config.toml
num_attention_heads = 7
attn_scale = 0.125
bias = "none"
warmup_steps = 196
MLP neurons of a small language model. Each row is named by its layer, matrix (gate and up: input weights) and neuron, and shows model dimensions 288-415. Each number is 200 + 40 x the weight over its row's rms, rounded and kept within 0 to 999. A neuron's up and down rows have the sign that makes its largest values positive.
After each neuron's rows, "fires on" lists the tokens most often at its 100 highest values on Wikipedia text that the model never trained on.

L12.gate573,230,260,158,240,237,117,184,234,222,220,300,146,174,225,92,185,192,192,159,236,148,216,199,249,208,197,158,107,116,250,215,165,234,225,249,183,197,230,208,272,184,153,172,203,185,192,161,233,144,187,196,118,211,163,192,139,183,257,224,246,245,236,188,207,176,228,162,220,211,274,273,217,229,197,218,168,171,206,182,233,216,172,172,250,167,167,200,209,215,303,203,177,129,174,201,179,153,210,162,134,163,176,229,169,170,225,143,217,259,212,140,185,176,193,200,203,179,206,260,189,235,199,199,159,241,202,208,138
L12.up573,187,174,214,183,162,182,195,117,167,174,151,134,146,173,236,245,187,205,233,215,166,168,195,224,215,227,283,192,125,218,223,147,208,289,175,209,224,192,166,236,234,182,188,168,178,255,171,180,217,259,235,208,189,198,147,230,167,200,167,236,257,177,196,119,171,297,210,145,154,194,218,147,179,220,206,269,245,184,228,248,123,259,113,166,121,205,169,168,148,193,176,235,157,198,195,209,173,259,138,203,128,175,191,225,185,160,223,148,218,217,172,186,163,216,240,161,162,171,226,236,226,174,220,194,136,245,233,196
fires on: " A", " a", "b", " the", " V", " al"

L12.gate75,226,201,186,186,208,190,167,168,216,188,196,164,262,194,231,256,207,221,213,188,162,212,183,181,275,195,177,162,259,242,281,162,263,165,189,191,190,190,158,137,229,182,234,230,162,219,181,265,185,144,200,240,196,193,188,150,215,181,155,232,221,135,194,223,198,216,164,222,203,193,275,146,207,151,185,281,209,277,149,211,188,221,148,184,222,195,201,195,206,138,145,262,139,189,174,154,223,199,190,211,177,210,246,203,208,187,188,191,215,153,192,202,194,188,233,308,174,250,196,148,188,159,139,230,166,235,203,237
L12.up75,213,200,263,241,222,253,211,219,130,177,193,190,187,212,225,221,200,215,218,256,247,236,244,154,190,176,165,203,254,233,222,213,218,166,173,182,281,149,210,155,252,235,182,171,155,207,165,270,163,153,133,273,229,217,236,123,182,164,202,183,217,193,240,196,217,298,271,251,277,167,204,163,215,221,156,200,133,267,172,209,127,244,170,193,216,189,214,154,179,162,211,244,172,157,165,205,260,183,213,285,238,191,238,224,282,263,216,149,306,204,242,191,189,191,251,251,198,240,240,177,267,169,305,166,177,241,240,182
fires on: " one", " r", " R", "r", "le", "R"

L7.gate196,158,224,162,200,258,178,214,140,196,196,203,197,261,133,153,250,200,144,181,227,202,300,204,244,156,204,270,191,189,205,178,185,155,197,214,250,205,269,174,219,248,188,253,284,194,262,151,183,235,207,168,199,196,122,159,208,215,154,177,140,118,213,234,276,222,228,149,191,223,261,183,201,242,241,237,183,225,171,252,335,179,265,264,144,179,144,206,214,223,190,191,155,156,263,184,120,187,232,157,133,190,184,220,192,197,177,195,257,208,148,243,221,192,163,236,180,231,222,171,212,218,208,156,211,144,199,259,263
L7.up196,188,178,214,252,221,229,212,185,297,238,246,229,229,145,155,158,152,229,124,201,147,166,236,248,183,169,262,213,172,193,257,238,238,159,230,119,206,202,166,221,181,198,148,249,145,144,177,170,218,204,159,228,144,228,195,165,182,224,204,229,198,211,139,150,244,179,220,266,214,243,154,206,188,166,176,195,220,208,188,257,95,175,169,136,152,265,141,245,231,211,163,211,148,218,206,206,182,227,205,226,216,169,205,188,256,242,192,253,45,212,154,219,165,214,249,262,239,171,177,196,199,199,135,226,192,263,230,196
fires on: "as", "y", "ad", "on", "ud", "ou"

L8.gate48,218,156,175,128,230,171,161,166,159,154,167,161,239,224,142,231,242,195,202,221,189,139,104,233,140,283,204,139,233,158,258,199,180,204,109,207,229,218,152,179,249,180,189,286,185,247,208,260,198,174,224,208,155,131,184,131,130,170,164,161,122,173,147,247,188,220,154,157,187,252,238,234,206,158,151,221,207,198,216,183,180,174,322,190,160,179,242,128,180,151,162,267,168,226,195,189,225,175,154,218,150,186,222,200,239,202,274,230,194,199,219,270,243,161,257,227,206,210,187,220,170,228,246,193,119,225,196,192
L8.up48,162,269,221,242,222,263,185,213,177,246,219,195,189,164,200,181,202,181,130,195,187,202,139,224,82,169,234,167,202,180,268,231,172,171,189,237,281,186,203,207,211,237,238,206,144,194,224,199,192,183,224,195,198,202,165,208,222,143,227,231,228,160,200,180,270,260,222,148,215,187,203,220,150,223,178,214,196,216,248,238,194,244,219,226,214,176,218,219,154,166,156,243,210,222,163,197,201,211,261,162,156,148,229,231,164,159,224,195,201,218,124,184,139,192,233,160,203,225,140,183,269,269,186,142,181,165,275,213
fires on: " one", " as", " She", " One", "le", "As"

L5.gate285,269,172,231,234,144,148,204,196,231,206,199,170,237,159,121,170,213,251,191,217,290,158,158,225,213,229,165,191,249,283,206,199,228,205,214,157,222,212,253,186,210,211,264,177,228,226,190,174,166,244,272,203,217,111,125,213,258,133,191,182,184,162,186,191,282,161,125,126,178,223,203,157,199,232,134,248,244,181,269,166,152,169,230,184,220,200,202,169,178,231,194,153,174,133,118,154,157,193,217,201,202,198,197,172,221,93,210,196,257,223,108,251,172,223,172,168,164,181,270,211,286,272,198,198,226,143,125,223
L5.up285,197,233,178,141,93,155,178,181,142,235,183,315,188,144,156,270,218,224,179,234,189,227,164,283,250,230,187,264,151,278,241,120,214,200,174,182,260,250,224,157,196,181,244,222,141,163,200,201,143,216,208,164,203,280,237,178,256,230,210,214,164,195,195,186,217,253,209,238,273,207,225,215,195,247,276,245,236,228,251,200,243,137,270,258,93,217,159,125,151,139,177,277,121,164,176,129,201,224,246,268,281,186,228,288,232,225,188,259,186,122,217,185,230,170,233,263,177,228,171,159,268,167,128,249,179,193,139,215
fires on: "ate", "ite", "le", "ower", "iver", " House"

L7.gate1087,204,235,201,174,150,232,134,171,249,237,248,103,154,189,226,198,208,123,170,206,137,166,129,201,194,176,202,246,231,229,239,229,225,217,270,135,192,246,168,204,209,161,286,297,198,188,219,225,267,186,187,199,195,192,259,171,115,247,174,122,268,197,257,257,182,176,222,141,156,270,237,199,195,209,186,207,248,204,233,264,138,243,250,205,178,217,234,158,274,130,233,162,151,137,109,142,319,240,231,206,211,221,217,195,183,245,220,167,142,228,216,163,144,155,182,236,216,247,201,119,199,241,126,169,158,172,182,172
L7.up1087,175,222,216,185,145,184,169,180,222,264,221,153,147,241,163,263,183,250,257,232,250,157,164,185,179,233,219,226,170,174,196,197,173,207,199,211,133,254,233,194,222,166,157,160,204,192,172,254,213,229,172,180,139,238,189,209,185,243,192,184,214,204,171,230,243,144,208,194,96,170,172,191,214,215,293,120,187,233,170,168,208,194,223,121,206,197,225,174,221,175,174,169,176,125,220,200,226,160,250,144,253,164,244,150,184,227,200,199,119,171,239,219,144,179,183,192,184,166,201,194,239,198,210,269,213,148,176,160
fires on: "and", "ed", "ill", "ard", "end", "d"

L11.gate902,157,270,186,180,170,190,213,218,233,148,156,218,250,270,227,230,224,183,230,279,195,189,198,179,251,232,160,216,216,177,223,216,224,187,277,148,141,203,276,190,238,192,237,196,239,198,196,193,146,201,158,283,195,163,223,146,211,265,147,166,213,131,170,143,258,169,101,226,235,184,123,256,183,202,250,182,267,217,134,217,288,232,163,248,234,162,185,167,143,184,203,183,185,152,244,229,164,213,205,221,191,208,169,220,221,136,233,221,201,218,213,224,192,249,156,192,150,250,156,238,160,246,125,226,201,165,282,191
L11.up902,255,207,184,231,175,181,166,221,156,195,137,248,184,196,96,210,172,196,225,183,181,203,162,174,125,171,231,180,310,248,161,174,183,205,210,202,205,145,208,183,240,251,128,158,121,226,221,150,205,181,248,199,313,244,226,158,246,166,243,207,220,155,220,147,177,106,158,135,164,266,173,213,242,192,202,176,272,73,210,135,237,194,230,190,149,228,230,202,212,216,161,188,199,187,133,185,209,152,174,225,163,192,242,242,153,169,156,248,223,304,218,153,164,210,260,204,188,213,221,179,143,288,172,139,246,217,173,225
fires on: " to", "d", " in", " by", " on", " of"

L7.gate759,180,211,213,169,204,203,172,111,212,172,150,194,188,239,209,215,180,243,175,218,212,220,237,183,243,260,99,243,210,220,235,239,250,236,174,238,188,268,237,241,214,193,223,221,248,220,205,160,202,152,114,241,179,136,199,166,233,195,128,180,177,200,226,236,150,178,166,263,256,125,257,225,193,197,196,298,251,199,234,238,171,181,209,283,218,169,319,110,234,201,208,186,150,217,250,176,148,315,161,153,232,195,266,220,217,287,163,157,224,152,154,230,224,283,167,172,220,222,207,194,270,244,200,306,186,156,249,282
L7.up759,177,178,254,200,253,225,138,182,165,181,206,199,173,189,160,180,202,243,157,165,217,238,223,283,219,161,218,261,226,227,198,250,169,264,204,212,134,106,177,161,221,176,195,147,203,262,219,262,194,233,191,192,209,256,250,232,249,262,216,227,117,175,229,165,175,212,174,217,226,168,235,253,216,160,203,207,191,274,240,144,259,246,229,264,206,147,246,161,252,185,257,164,177,174,248,250,246,154,205,181,275,196,96,212,211,113,224,215,205,264,265,171,130,235,214,183,183,228,182,252,215,224,126,203,206,199,246,179
fires on: " by", " ac", "ac", " of", "ud"

L6.gate711,238,224,231,179,169,130,256,207,205,174,137,241,185,215,199,162,181,240,180,182,269,203,198,123,233,191,235,225,185,172,198,144,240,205,250,209,154,193,176,276,292,160,229,276,265,258,140,199,158,236,131,149,235,196,198,193,132,190,212,187,245,211,199,175,212,177,159,197,187,236,180,116,192,178,271,144,203,198,145,193,278,246,164,191,160,167,234,246,193,136,249,164,279,267,213,174,136,232,173,143,191,238,177,243,114,255,210,299,89,172,200,193,211,230,140,193,178,237,228,248,208,276,191,257,145,155,299,213
L6.up711,134,240,226,228,232,165,257,271,150,165,246,286,221,218,173,194,255,181,235,125,293,205,114,203,150,138,215,176,206,255,187,151,298,236,238,250,252,181,220,230,208,174,144,132,216,152,284,179,159,114,259,245,241,264,189,213,196,216,142,226,246,204,150,201,144,222,170,126,227,159,211,145,177,197,217,235,222,139,190,208,201,267,195,199,203,183,249,209,140,212,287,178,189,178,212,131,175,249,222,224,200,170,221,196,215,133,178,188,293,270,231,204,148,232,168,255,174,209,242,212,151,196,187,172,189,204,178,228
fires on: " in", " later", "c", " to", "inc", "=="

L12.gate312,214,193,145,212,154,139,261,251,201,154,247,202,253,272,191,235,217,242,179,184,239,198,257,177,211,122,190,172,256,204,189,197,188,213,246,162,181,177,223,189,229,209,155,242,219,200,234,180,244,251,174,207,173,176,254,188,154,263,216,218,158,159,185,220,168,164,80,237,185,128,253,206,264,190,205,209,231,159,242,164,223,171,173,224,165,178,270,221,154,256,226,217,166,142,244,171,252,265,191,181,181,179,239,178,217,217,130,191,241,164,214,230,196,233,230,144,188,216,155,253,179,186,258,174,204,162,145,209
L12.up312,190,121,159,198,192,221,211,218,147,193,215,139,168,219,225,182,180,142,182,151,126,182,259,182,164,231,215,175,172,246,95,202,209,147,248,162,212,302,162,223,168,194,185,162,186,282,252,192,215,204,264,197,124,268,181,162,189,221,202,140,209,149,199,274,209,110,274,149,225,217,183,227,204,126,181,145,170,149,215,281,240,223,263,247,228,244,173,189,248,226,221,145,200,253,270,189,52,146,208,204,189,152,189,219,208,303,113,282,181,219,180,238,216,224,220,225,162,215,193,268,191,272,192,194,232,200,200,222
fires on: " on", " to", " at", " for", "ess", " miss"

L5.gate904,188,143,107,209,167,262,182,189,207,203,154,232,248,150,132,281,215,253,285,128,222,194,183,195,209,232,185,173,203,176,260,223,174,226,244,213,197,214,212,230,206,158,192,254,160,234,247,170,164,244,296,217,141,196,239,124,213,222,181,210,125,184,152,195,255,249,271,201,166,278,174,307,220,181,232,223,211,237,208,194,196,251,178,142,189,243,210,157,182,166,161,187,230,156,201,154,232,184,196,220,187,197,208,197,248,260,212,185,173,269,229,188,198,225,176,182,179,161,188,175,176,239,196,224,136,157,151,196
L5.up904,207,227,176,212,279,187,181,179,183,254,249,195,221,235,179,211,209,180,222,177,124,158,222,186,140,165,213,202,112,182,186,183,252,260,153,205,211,197,248,258,179,228,190,247,187,255,294,168,217,247,212,191,212,164,183,131,242,171,187,164,236,186,190,159,193,226,155,181,99,272,199,207,166,159,179,141,237,250,181,233,205,210,215,155,212,186,216,192,246,131,166,185,145,251,250,200,216,216,202,227,143,210,157,270,217,176,253,154,213,203,137,171,195,120,280,213,196,198,191,251,210,145,205,186,203,160,236,234
fires on: "a", "n", "f", "b", "w", "j"

L11.gate1122,171,169,162,215,283,231,167,160,244,243,242,144,170,185,265,161,213,127,273,200,179,223,268,126,228,193,165,212,202,143,201,257,174,245,179,167,194,183,198,210,260,175,206,230,266,209,349,154,240,211,196,180,158,166,232,186,221,210,262,191,260,194,173,132,189,239,179,231,300,134,252,170,143,227,223,209,185,202,160,197,210,201,230,257,198,182,217,193,235,213,176,238,131,171,236,184,175,186,201,175,180,234,187,178,178,171,235,149,214,227,268,165,155,127,97,296,152,168,121,231,188,172,203,261,217,110,292,132
L11.up1122,185,228,92,156,203,234,229,169,203,166,225,150,145,196,206,270,169,143,159,260,154,181,213,196,214,192,197,253,232,228,226,224,175,157,137,195,206,185,177,237,208,207,205,242,151,185,200,189,174,220,230,158,231,157,188,266,160,179,184,248,140,222,126,139,209,269,224,340,164,170,251,234,178,156,129,124,215,156,289,148,253,159,169,165,211,222,204,169,133,188,150,197,149,244,116,235,177,234,220,140,185,183,178,231,121,184,233,200,251,222,215,216,274,246,240,242,229,167,202,131,227,178,200,202,224,207,174,160
fires on: "k", " K", "ok", "uk", "sk", "ik"

L6.gate708,153,196,219,258,224,219,188,184,202,129,172,263,271,199,196,151,133,225,191,255,205,295,193,235,214,151,242,171,219,225,223,168,203,228,210,164,245,234,158,238,153,161,233,234,211,301,269,184,212,159,126,182,194,149,269,176,180,168,191,213,184,204,161,221,217,188,208,243,264,191,262,190,134,142,216,236,202,219,207,192,215,165,196,255,109,195,185,158,216,235,211,140,205,195,214,213,212,223,177,263,126,167,162,190,184,152,224,221,168,197,151,168,110,232,186,206,163,251,196,181,230,157,202,175,204,102,196,204
L6.up708,197,209,190,206,107,192,180,204,223,215,191,244,229,214,224,277,231,250,194,157,171,207,188,203,172,245,171,165,188,241,177,204,160,178,230,218,136,239,255,179,231,205,212,213,228,200,240,259,168,217,256,270,228,227,170,232,183,229,194,194,157,197,275,207,158,236,209,301,230,235,297,222,153,231,224,132,232,230,173,261,273,297,188,214,246,260,168,297,226,135,196,144,164,192,207,160,252,167,216,258,222,195,121,227,195,180,195,125,212,158,160,174,143,188,156,285,217,161,174,126,292,180,237,193,143,195,159,232
fires on: "re", "y", " cre", "ri", "ent"

L7.gate212,277,192,158,193,246,139,174,130,218,259,212,195,117,205,173,261,269,190,199,215,220,233,137,222,151,212,264,217,131,153,252,149,212,217,204,199,185,264,203,204,188,133,204,214,252,223,165,193,223,205,175,223,230,145,202,190,133,200,112,163,194,205,180,279,183,205,187,276,278,185,209,216,204,172,189,255,214,177,175,231,215,164,222,194,147,223,258,181,196,221,171,158,224,114,176,136,172,257,165,137,151,225,202,257,198,156,220,179,168,228,233,144,207,235,173,239,129,241,238,176,236,237,173,213,239,186,223,202
L7.up212,240,192,217,224,201,163,184,273,224,292,246,190,238,240,155,207,256,150,181,210,228,170,194,273,79,236,193,224,123,232,246,127,197,265,183,228,235,162,172,190,143,207,198,188,189,137,155,170,135,249,129,116,160,251,173,206,153,209,212,204,215,165,253,151,240,197,204,207,226,274,239,277,246,151,234,211,93,171,206,166,283,192,178,172,239,206,211,183,208,200,259,197,228,225,193,199,181,157,204,192,214,241,205,222,192,78,111,158,172,178,154,239,170,265,233,187,208,190,155,184,248,189,176,211,177,179,182,246
fires on: " of", "ain", "ud"

L11.gate180,168,201,200,294,212,226,213,185,218,195,175,217,198,189,165,184,177,172,85,156,227,229,258,254,176,176,212,167,135,202,190,147,228,218,220,215,94,131,143,182,227,136,83,279,233,269,175,185,179,214,208,193,200,163,97,189,217,179,128,164,142,193,222,246,100,181,203,134,206,210,202,203,138,140,273,211,217,217,123,140,206,237,254,254,137,220,242,168,266,189,195,210,196,186,195,150,178,258,218,148,190,248,200,97,301,192,230,158,186,145,231,228,172,264,251,167,167,289,215,229,200,246,183,192,184,168,212,228
L11.up180,261,233,228,185,189,235,187,250,230,168,192,194,200,203,213,296,242,167,185,185,108,241,209,240,104,186,222,246,259,157,216,192,197,231,252,207,203,215,173,251,190,215,160,224,235,199,160,222,272,174,288,200,236,155,126,241,186,200,154,143,185,187,173,258,211,219,162,185,247,142,130,181,225,240,180,221,194,260,121,252,223,139,191,179,213,201,188,217,245,177,216,183,203,168,284,221,185,160,143,208,262,227,204,226,186,167,216,146,233,238,267,210,236,194,175,198,195,189,171,221,247,173,159,160,221,262,258,256
fires on: " \"", "er", " |", " States", " \\"

L12.gate111,226,169,125,161,224,227,214,167,249,210,125,115,173,240,191,198,225,151,214,157,207,276,200,216,210,255,200,177,230,194,286,212,201,261,254,166,217,257,242,160,245,169,195,221,269,221,259,243,167,190,218,95,235,204,196,206,214,193,213,236,198,214,167,186,247,162,195,201,287,259,192,235,239,207,200,215,192,182,216,183,153,205,189,261,221,190,196,165,135,211,171,188,95,171,212,203,174,243,192,177,229,222,103,209,218,150,221,167,160,223,245,246,173,164,194,213,165,205,183,213,153,239,238,209,195,187,239,77
L12.up111,280,217,154,168,135,168,151,155,195,184,169,121,120,249,73,173,167,186,271,269,183,216,192,158,220,226,254,216,177,235,234,150,153,220,208,225,158,175,241,233,249,208,169,238,204,140,122,130,208,171,237,231,249,179,189,264,215,202,192,211,168,234,147,145,230,234,182,239,221,205,291,183,150,192,180,209,271,176,178,224,248,223,193,193,187,222,120,151,184,150,203,179,188,235,212,204,201,191,128,140,218,171,203,215,191,208,191,249,136,163,165,159,181,218,235,258,238,83,208,132,173,182,186,192,290,199,198,190
fires on: " K", "k", "r", "ik", " on", " re"

L8.gate781,137,286,182,143,159,246,177,191,229,259,232,145,157,205,234,205,167,172,178,253,228,189,211,193,173,169,143,152,183,167,230,240,147,243,177,215,124,281,151,312,273,187,232,168,197,202,183,197,235,227,141,235,245,226,195,201,149,186,212,185,191,207,207,115,215,257,139,193,114,200,120,192,186,229,233,155,224,189,233,175,141,196,181,195,165,163,221,229,170,199,199,221,74,150,197,130,182,188,240,159,199,180,237,174,171,257,134,194,265,223,170,200,251,190,252,128,196,216,161,262,258,212,194,179,235,220,144,217
L8.up781,178,152,153,203,176,234,242,128,250,242,134,205,159,165,255,208,171,220,201,310,258,209,185,206,229,212,274,264,229,214,180,222,179,196,197,155,180,172,197,215,152,209,252,187,184,189,209,242,161,201,213,186,204,238,150,163,233,185,167,115,222,248,213,242,115,183,192,217,176,245,260,251,153,185,240,122,104,262,235,228,208,200,206,263,272,178,127,153,172,196,202,216,256,218,215,194,182,187,243,255,177,148,192,201,214,221,232,200,246,180,177,219,205,314,217,139,214,210,288,199,218,187,215,245,127,149,120,178
fires on: "all", "b", "am", "-", "ad", "ing"

L6.gate355,148,157,174,101,171,192,161,191,217,178,196,194,105,250,228,252,198,167,227,124,236,177,168,188,230,200,236,161,226,61,188,166,283,258,191,158,138,330,247,295,199,184,256,162,223,303,201,219,127,165,151,188,261,199,151,145,240,167,187,131,232,195,239,185,247,252,223,218,175,124,194,192,199,193,211,286,241,195,204,242,141,192,139,204,205,128,166,209,217,209,223,215,192,179,211,132,223,227,201,131,221,176,188,192,203,148,204,232,196,204,200,184,240,171,205,220,196,218,174,158,205,242,228,183,149,193,197,186
L6.up355,177,226,189,211,209,204,201,121,244,212,234,251,213,218,229,115,189,199,214,211,203,151,135,158,89,149,194,159,119,127,174,162,281,140,126,274,192,206,134,235,248,181,177,210,235,207,169,223,188,175,169,181,171,164,146,243,139,160,155,140,221,191,191,248,154,208,134,184,203,237,229,200,130,140,205,243,197,216,226,238,208,224,212,225,212,156,234,186,190,204,241,172,161,199,247,186,175,122,261,196,280,237,188,208,167,226,201,302,208,175,179,156,177,247,242,117,217,262,243,164,135,203,135,213,191,201,214,151
fires on: "-", " /", "ph", "all", "h", "n"

L8.gate469,224,202,123,217,130,201,212,221,268,273,171,173,213,172,185,254,231,189,202,220,205,209,209,176,203,230,162,87,177,221,196,240,265,234,261,236,185,201,166,217,206,174,248,207,182,203,219,180,227,144,235,192,154,236,201,208,229,232,176,294,206,256,241,56,232,255,198,217,222,226,282,230,190,160,213,177,203,197,155,267,164,217,209,172,182,174,225,173,253,176,229,233,145,156,207,189,226,162,209,122,208,210,154,230,206,182,238,194,134,222,174,206,114,139,174,309,194,258,247,145,193,143,179,228,128,162,190,191
L8.up469,163,170,224,180,160,229,144,269,116,226,195,274,205,275,181,211,212,147,202,234,159,224,228,157,221,199,283,204,165,232,173,296,224,234,190,240,159,201,214,192,154,183,137,196,249,272,227,164,185,245,265,262,199,213,180,204,183,196,235,253,207,173,252,134,233,228,132,134,198,210,199,250,252,215,160,219,247,200,193,239,119,103,159,171,243,175,164,191,218,245,207,218,170,198,220,179,135,211,247,167,150,201,184,272,168,216,210,149,215,195,200,246,175,174,191,255,200,223,211,197,162,187,209,236,213,173,249,195
fires on: "v", "b", "j", "h", "d"

L6.gate614,169,152,176,165,252,220,173,243,224,185,225,214,146,206,157,234,189,205,223,196,191,153,186,210,181,171,224,172,162,185,239,183,223,210,267,205,198,188,208,223,251,222,219,194,207,129,198,146,205,216,176,244,155,169,150,236,175,178,104,136,208,177,92,147,235,247,189,240,240,167,267,224,142,216,233,238,265,196,257,207,137,171,280,197,233,214,195,155,190,201,293,186,142,218,255,182,186,156,173,207,189,161,203,174,227,213,163,208,252,206,205,165,258,197,172,232,179,199,217,262,94,247,149,265,133,192,108,132
L6.up614,202,215,182,160,215,223,209,172,194,236,187,198,222,196,286,190,187,150,205,151,219,218,152,184,212,276,136,213,190,248,178,168,187,157,179,175,216,195,228,232,226,165,222,223,168,202,227,243,282,210,255,104,185,164,201,247,196,79,153,255,183,268,218,185,253,220,175,235,181,213,237,158,150,229,190,232,225,188,215,219,178,117,134,135,170,219,185,143,201,265,230,231,275,150,174,128,251,253,197,170,174,244,150,159,249,175,195,193,198,252,261,227,106,205,194,189,189,153,183,184,125,172,247,141,166,223,227,235
fires on: " dep", "ep", " rest", " expl", "pl", "ip"

L7.gate680,250,211,167,173,182,277,185,232,125,212,112,209,163,164,214,267,170,219,145,171,217,183,216,209,227,136,188,179,207,167,265,231,225,187,190,219,168,151,204,230,249,168,195,171,256,166,247,150,212,230,147,199,218,153,228,126,214,208,159,215,240,272,149,171,267,216,183,200,147,163,259,221,156,234,181,199,246,144,231,151,197,182,204,152,114,194,253,178,115,171,211,186,141,159,254,171,251,252,234,175,231,204,204,181,164,239,121,111,169,210,178,182,140,215,235,185,163,153,134,188,208,198,233,157,186,121,192,209
L7.up680,278,194,197,266,200,196,156,224,206,231,195,141,238,252,198,200,214,215,141,219,204,212,224,178,148,188,181,254,218,261,256,173,135,189,111,295,143,173,148,198,224,202,186,224,231,248,236,209,210,219,203,158,123,248,208,225,144,203,189,196,205,261,178,218,206,211,209,201,183,208,265,185,150,154,206,192,196,142,252,205,133,83,196,169,228,128,190,258,206,158,214,133,176,158,171,217,197,149,231,191,159,177,271,179,217,202,187,203,190,212,194,100,115,116,222,274,198,199,274,171,169,212,209,242,211,215,190,217
fires on: "im", " of", "ack", "om", "it", "s:"

L6.gate634,160,156,206,125,166,217,165,285,228,191,205,177,214,160,156,290,271,200,254,177,249,213,137,196,165,144,185,201,153,267,197,281,130,238,255,160,240,256,286,208,169,185,178,198,273,220,188,207,248,174,306,146,159,235,240,177,193,268,184,261,214,128,160,201,169,198,251,236,153,226,203,248,246,241,240,215,223,249,187,236,196,230,211,280,184,223,246,253,230,190,175,191,157,171,222,160,224,176,179,285,239,224,257,118,195,171,174,189,166,205,208,233,148,196,140,211,183,144,123,208,179,165,232,192,143,138,251,258
L6.up634,134,234,179,188,149,245,264,209,207,221,222,244,234,224,220,196,194,175,249,200,161,221,184,203,179,260,234,176,255,152,184,186,247,175,219,161,205,194,169,249,219,187,279,217,190,208,197,165,220,173,219,195,234,177,235,166,222,155,293,191,190,222,236,205,142,231,186,276,141,208,217,172,234,250,200,252,222,178,154,167,256,191,166,138,166,245,137,240,232,246,216,230,190,236,249,208,219,222,187,182,287,200,198,162,216,165,176,174,209,188,266,227,339,245,194,168,160,228,205,175,105,272,268,232,221,207,249,196
fires on: "am", "ol", "raph", "B", "ov", "u"

L5.gate869,150,193,160,146,240,214,176,216,221,266,197,225,182,216,169,209,186,128,132,199,199,195,195,233,199,147,240,208,268,251,185,210,262,201,241,198,196,213,215,181,253,173,291,281,154,253,151,256,174,160,162,209,175,160,202,252,198,159,188,228,231,178,173,206,163,276,126,154,163,224,249,164,170,166,240,180,194,236,163,295,176,268,178,231,209,207,180,161,238,185,188,181,207,246,133,172,195,177,277,227,138,217,174,208,251,222,222,289,217,259,237,214,120,169,166,236,169,197,261,157,209,161,203,207,227,196,164,155
L5.up869,83,260,204,199,175,177,254,196,207,210,216,264,136,244,146,221,249,180,172,167,146,178,194,197,159,168,226,135,178,204,177,271,265,206,204,107,220,186,140,249,177,190,250,189,194,237,230,197,134,218,161,261,245,189,235,218,171,232,136,188,160,228,164,197,195,186,198,116,167,166,248,188,261,190,154,220,204,189,154,165,211,186,170,151,126,182,217,169,247,118,176,140,228,195,173,216,202,193,232,195,238,193,232,180,172,208,243,193,154,199,226,189,214,154,219,214,174,131,153,168,197,151,163,185,252,158,204,223
fires on: "ell", "ill", "ess", "ic", "ual", "ed"

L6.gate582,137,143,144,118,261,127,222,194,192,180,180,180,141,193,200,238,160,186,179,197,235,238,161,183,182,204,230,175,195,186,164,211,249,159,225,210,225,148,210,139,161,193,206,268,184,236,141,181,211,170,195,188,250,119,218,154,158,117,231,209,224,152,228,181,206,247,212,143,220,211,158,174,236,200,165,187,291,174,235,359,156,258,163,228,127,193,219,174,170,178,201,262,171,214,206,160,224,228,153,117,134,153,169,259,213,270,235,171,163,254,249,185,219,235,265,258,190,285,209,223,230,167,197,198,147,242,290,160
L6.up582,224,218,184,206,213,257,210,211,225,200,177,239,217,218,206,234,265,173,176,182,224,207,176,152,191,191,172,248,239,195,223,203,179,207,193,198,196,245,189,195,227,146,102,240,198,184,165,206,179,225,232,167,208,177,182,199,246,180,194,212,206,139,137,180,168,235,193,259,138,223,288,207,167,142,207,185,208,197,233,153,150,212,148,202,162,223,168,161,139,328,176,169,185,240,230,111,178,231,211,230,215,215,216,116,83,307,165,198,184,128,185,143,140,167,233,305,191,169,224,186,242,181,200,254,210,188,158,172
fires on: "'", "-", "s", "as", "ou"

L6.gate344,191,172,149,205,193,217,158,243,198,217,228,307,182,265,184,191,220,258,203,227,203,214,157,236,249,243,218,244,155,219,228,228,215,233,163,132,215,236,188,193,253,198,186,176,205,182,89,207,227,258,202,240,207,208,236,248,255,250,195,186,181,143,205,211,184,196,150,180,263,144,250,167,195,197,236,192,285,169,163,234,208,311,190,139,111,121,235,213,204,192,143,282,210,163,216,215,215,185,173,164,86,164,160,214,213,265,182,186,125,156,186,106,209,261,293,223,150,164,143,149,252,203,146,282,190,221,239,150
L6.up344,110,194,162,176,205,213,201,220,225,198,228,186,245,158,137,161,259,277,271,171,186,187,215,203,217,106,174,165,311,181,107,246,143,138,194,216,224,100,181,205,218,183,175,177,183,247,178,163,292,245,171,278,178,127,174,164,205,199,210,223,225,220,201,135,196,242,218,222,176,132,149,232,108,172,265,162,224,211,141,181,186,154,149,236,210,187,138,147,150,121,194,207,247,155,190,223,227,211,120,196,152,174,250,171,193,208,234,225,160,233,238,255,243,135,186,235,161,251,248,189,183,239,141,162,141,191,194,225
fires on: " pre", " te", " Te", "ind", " Pre", " ev"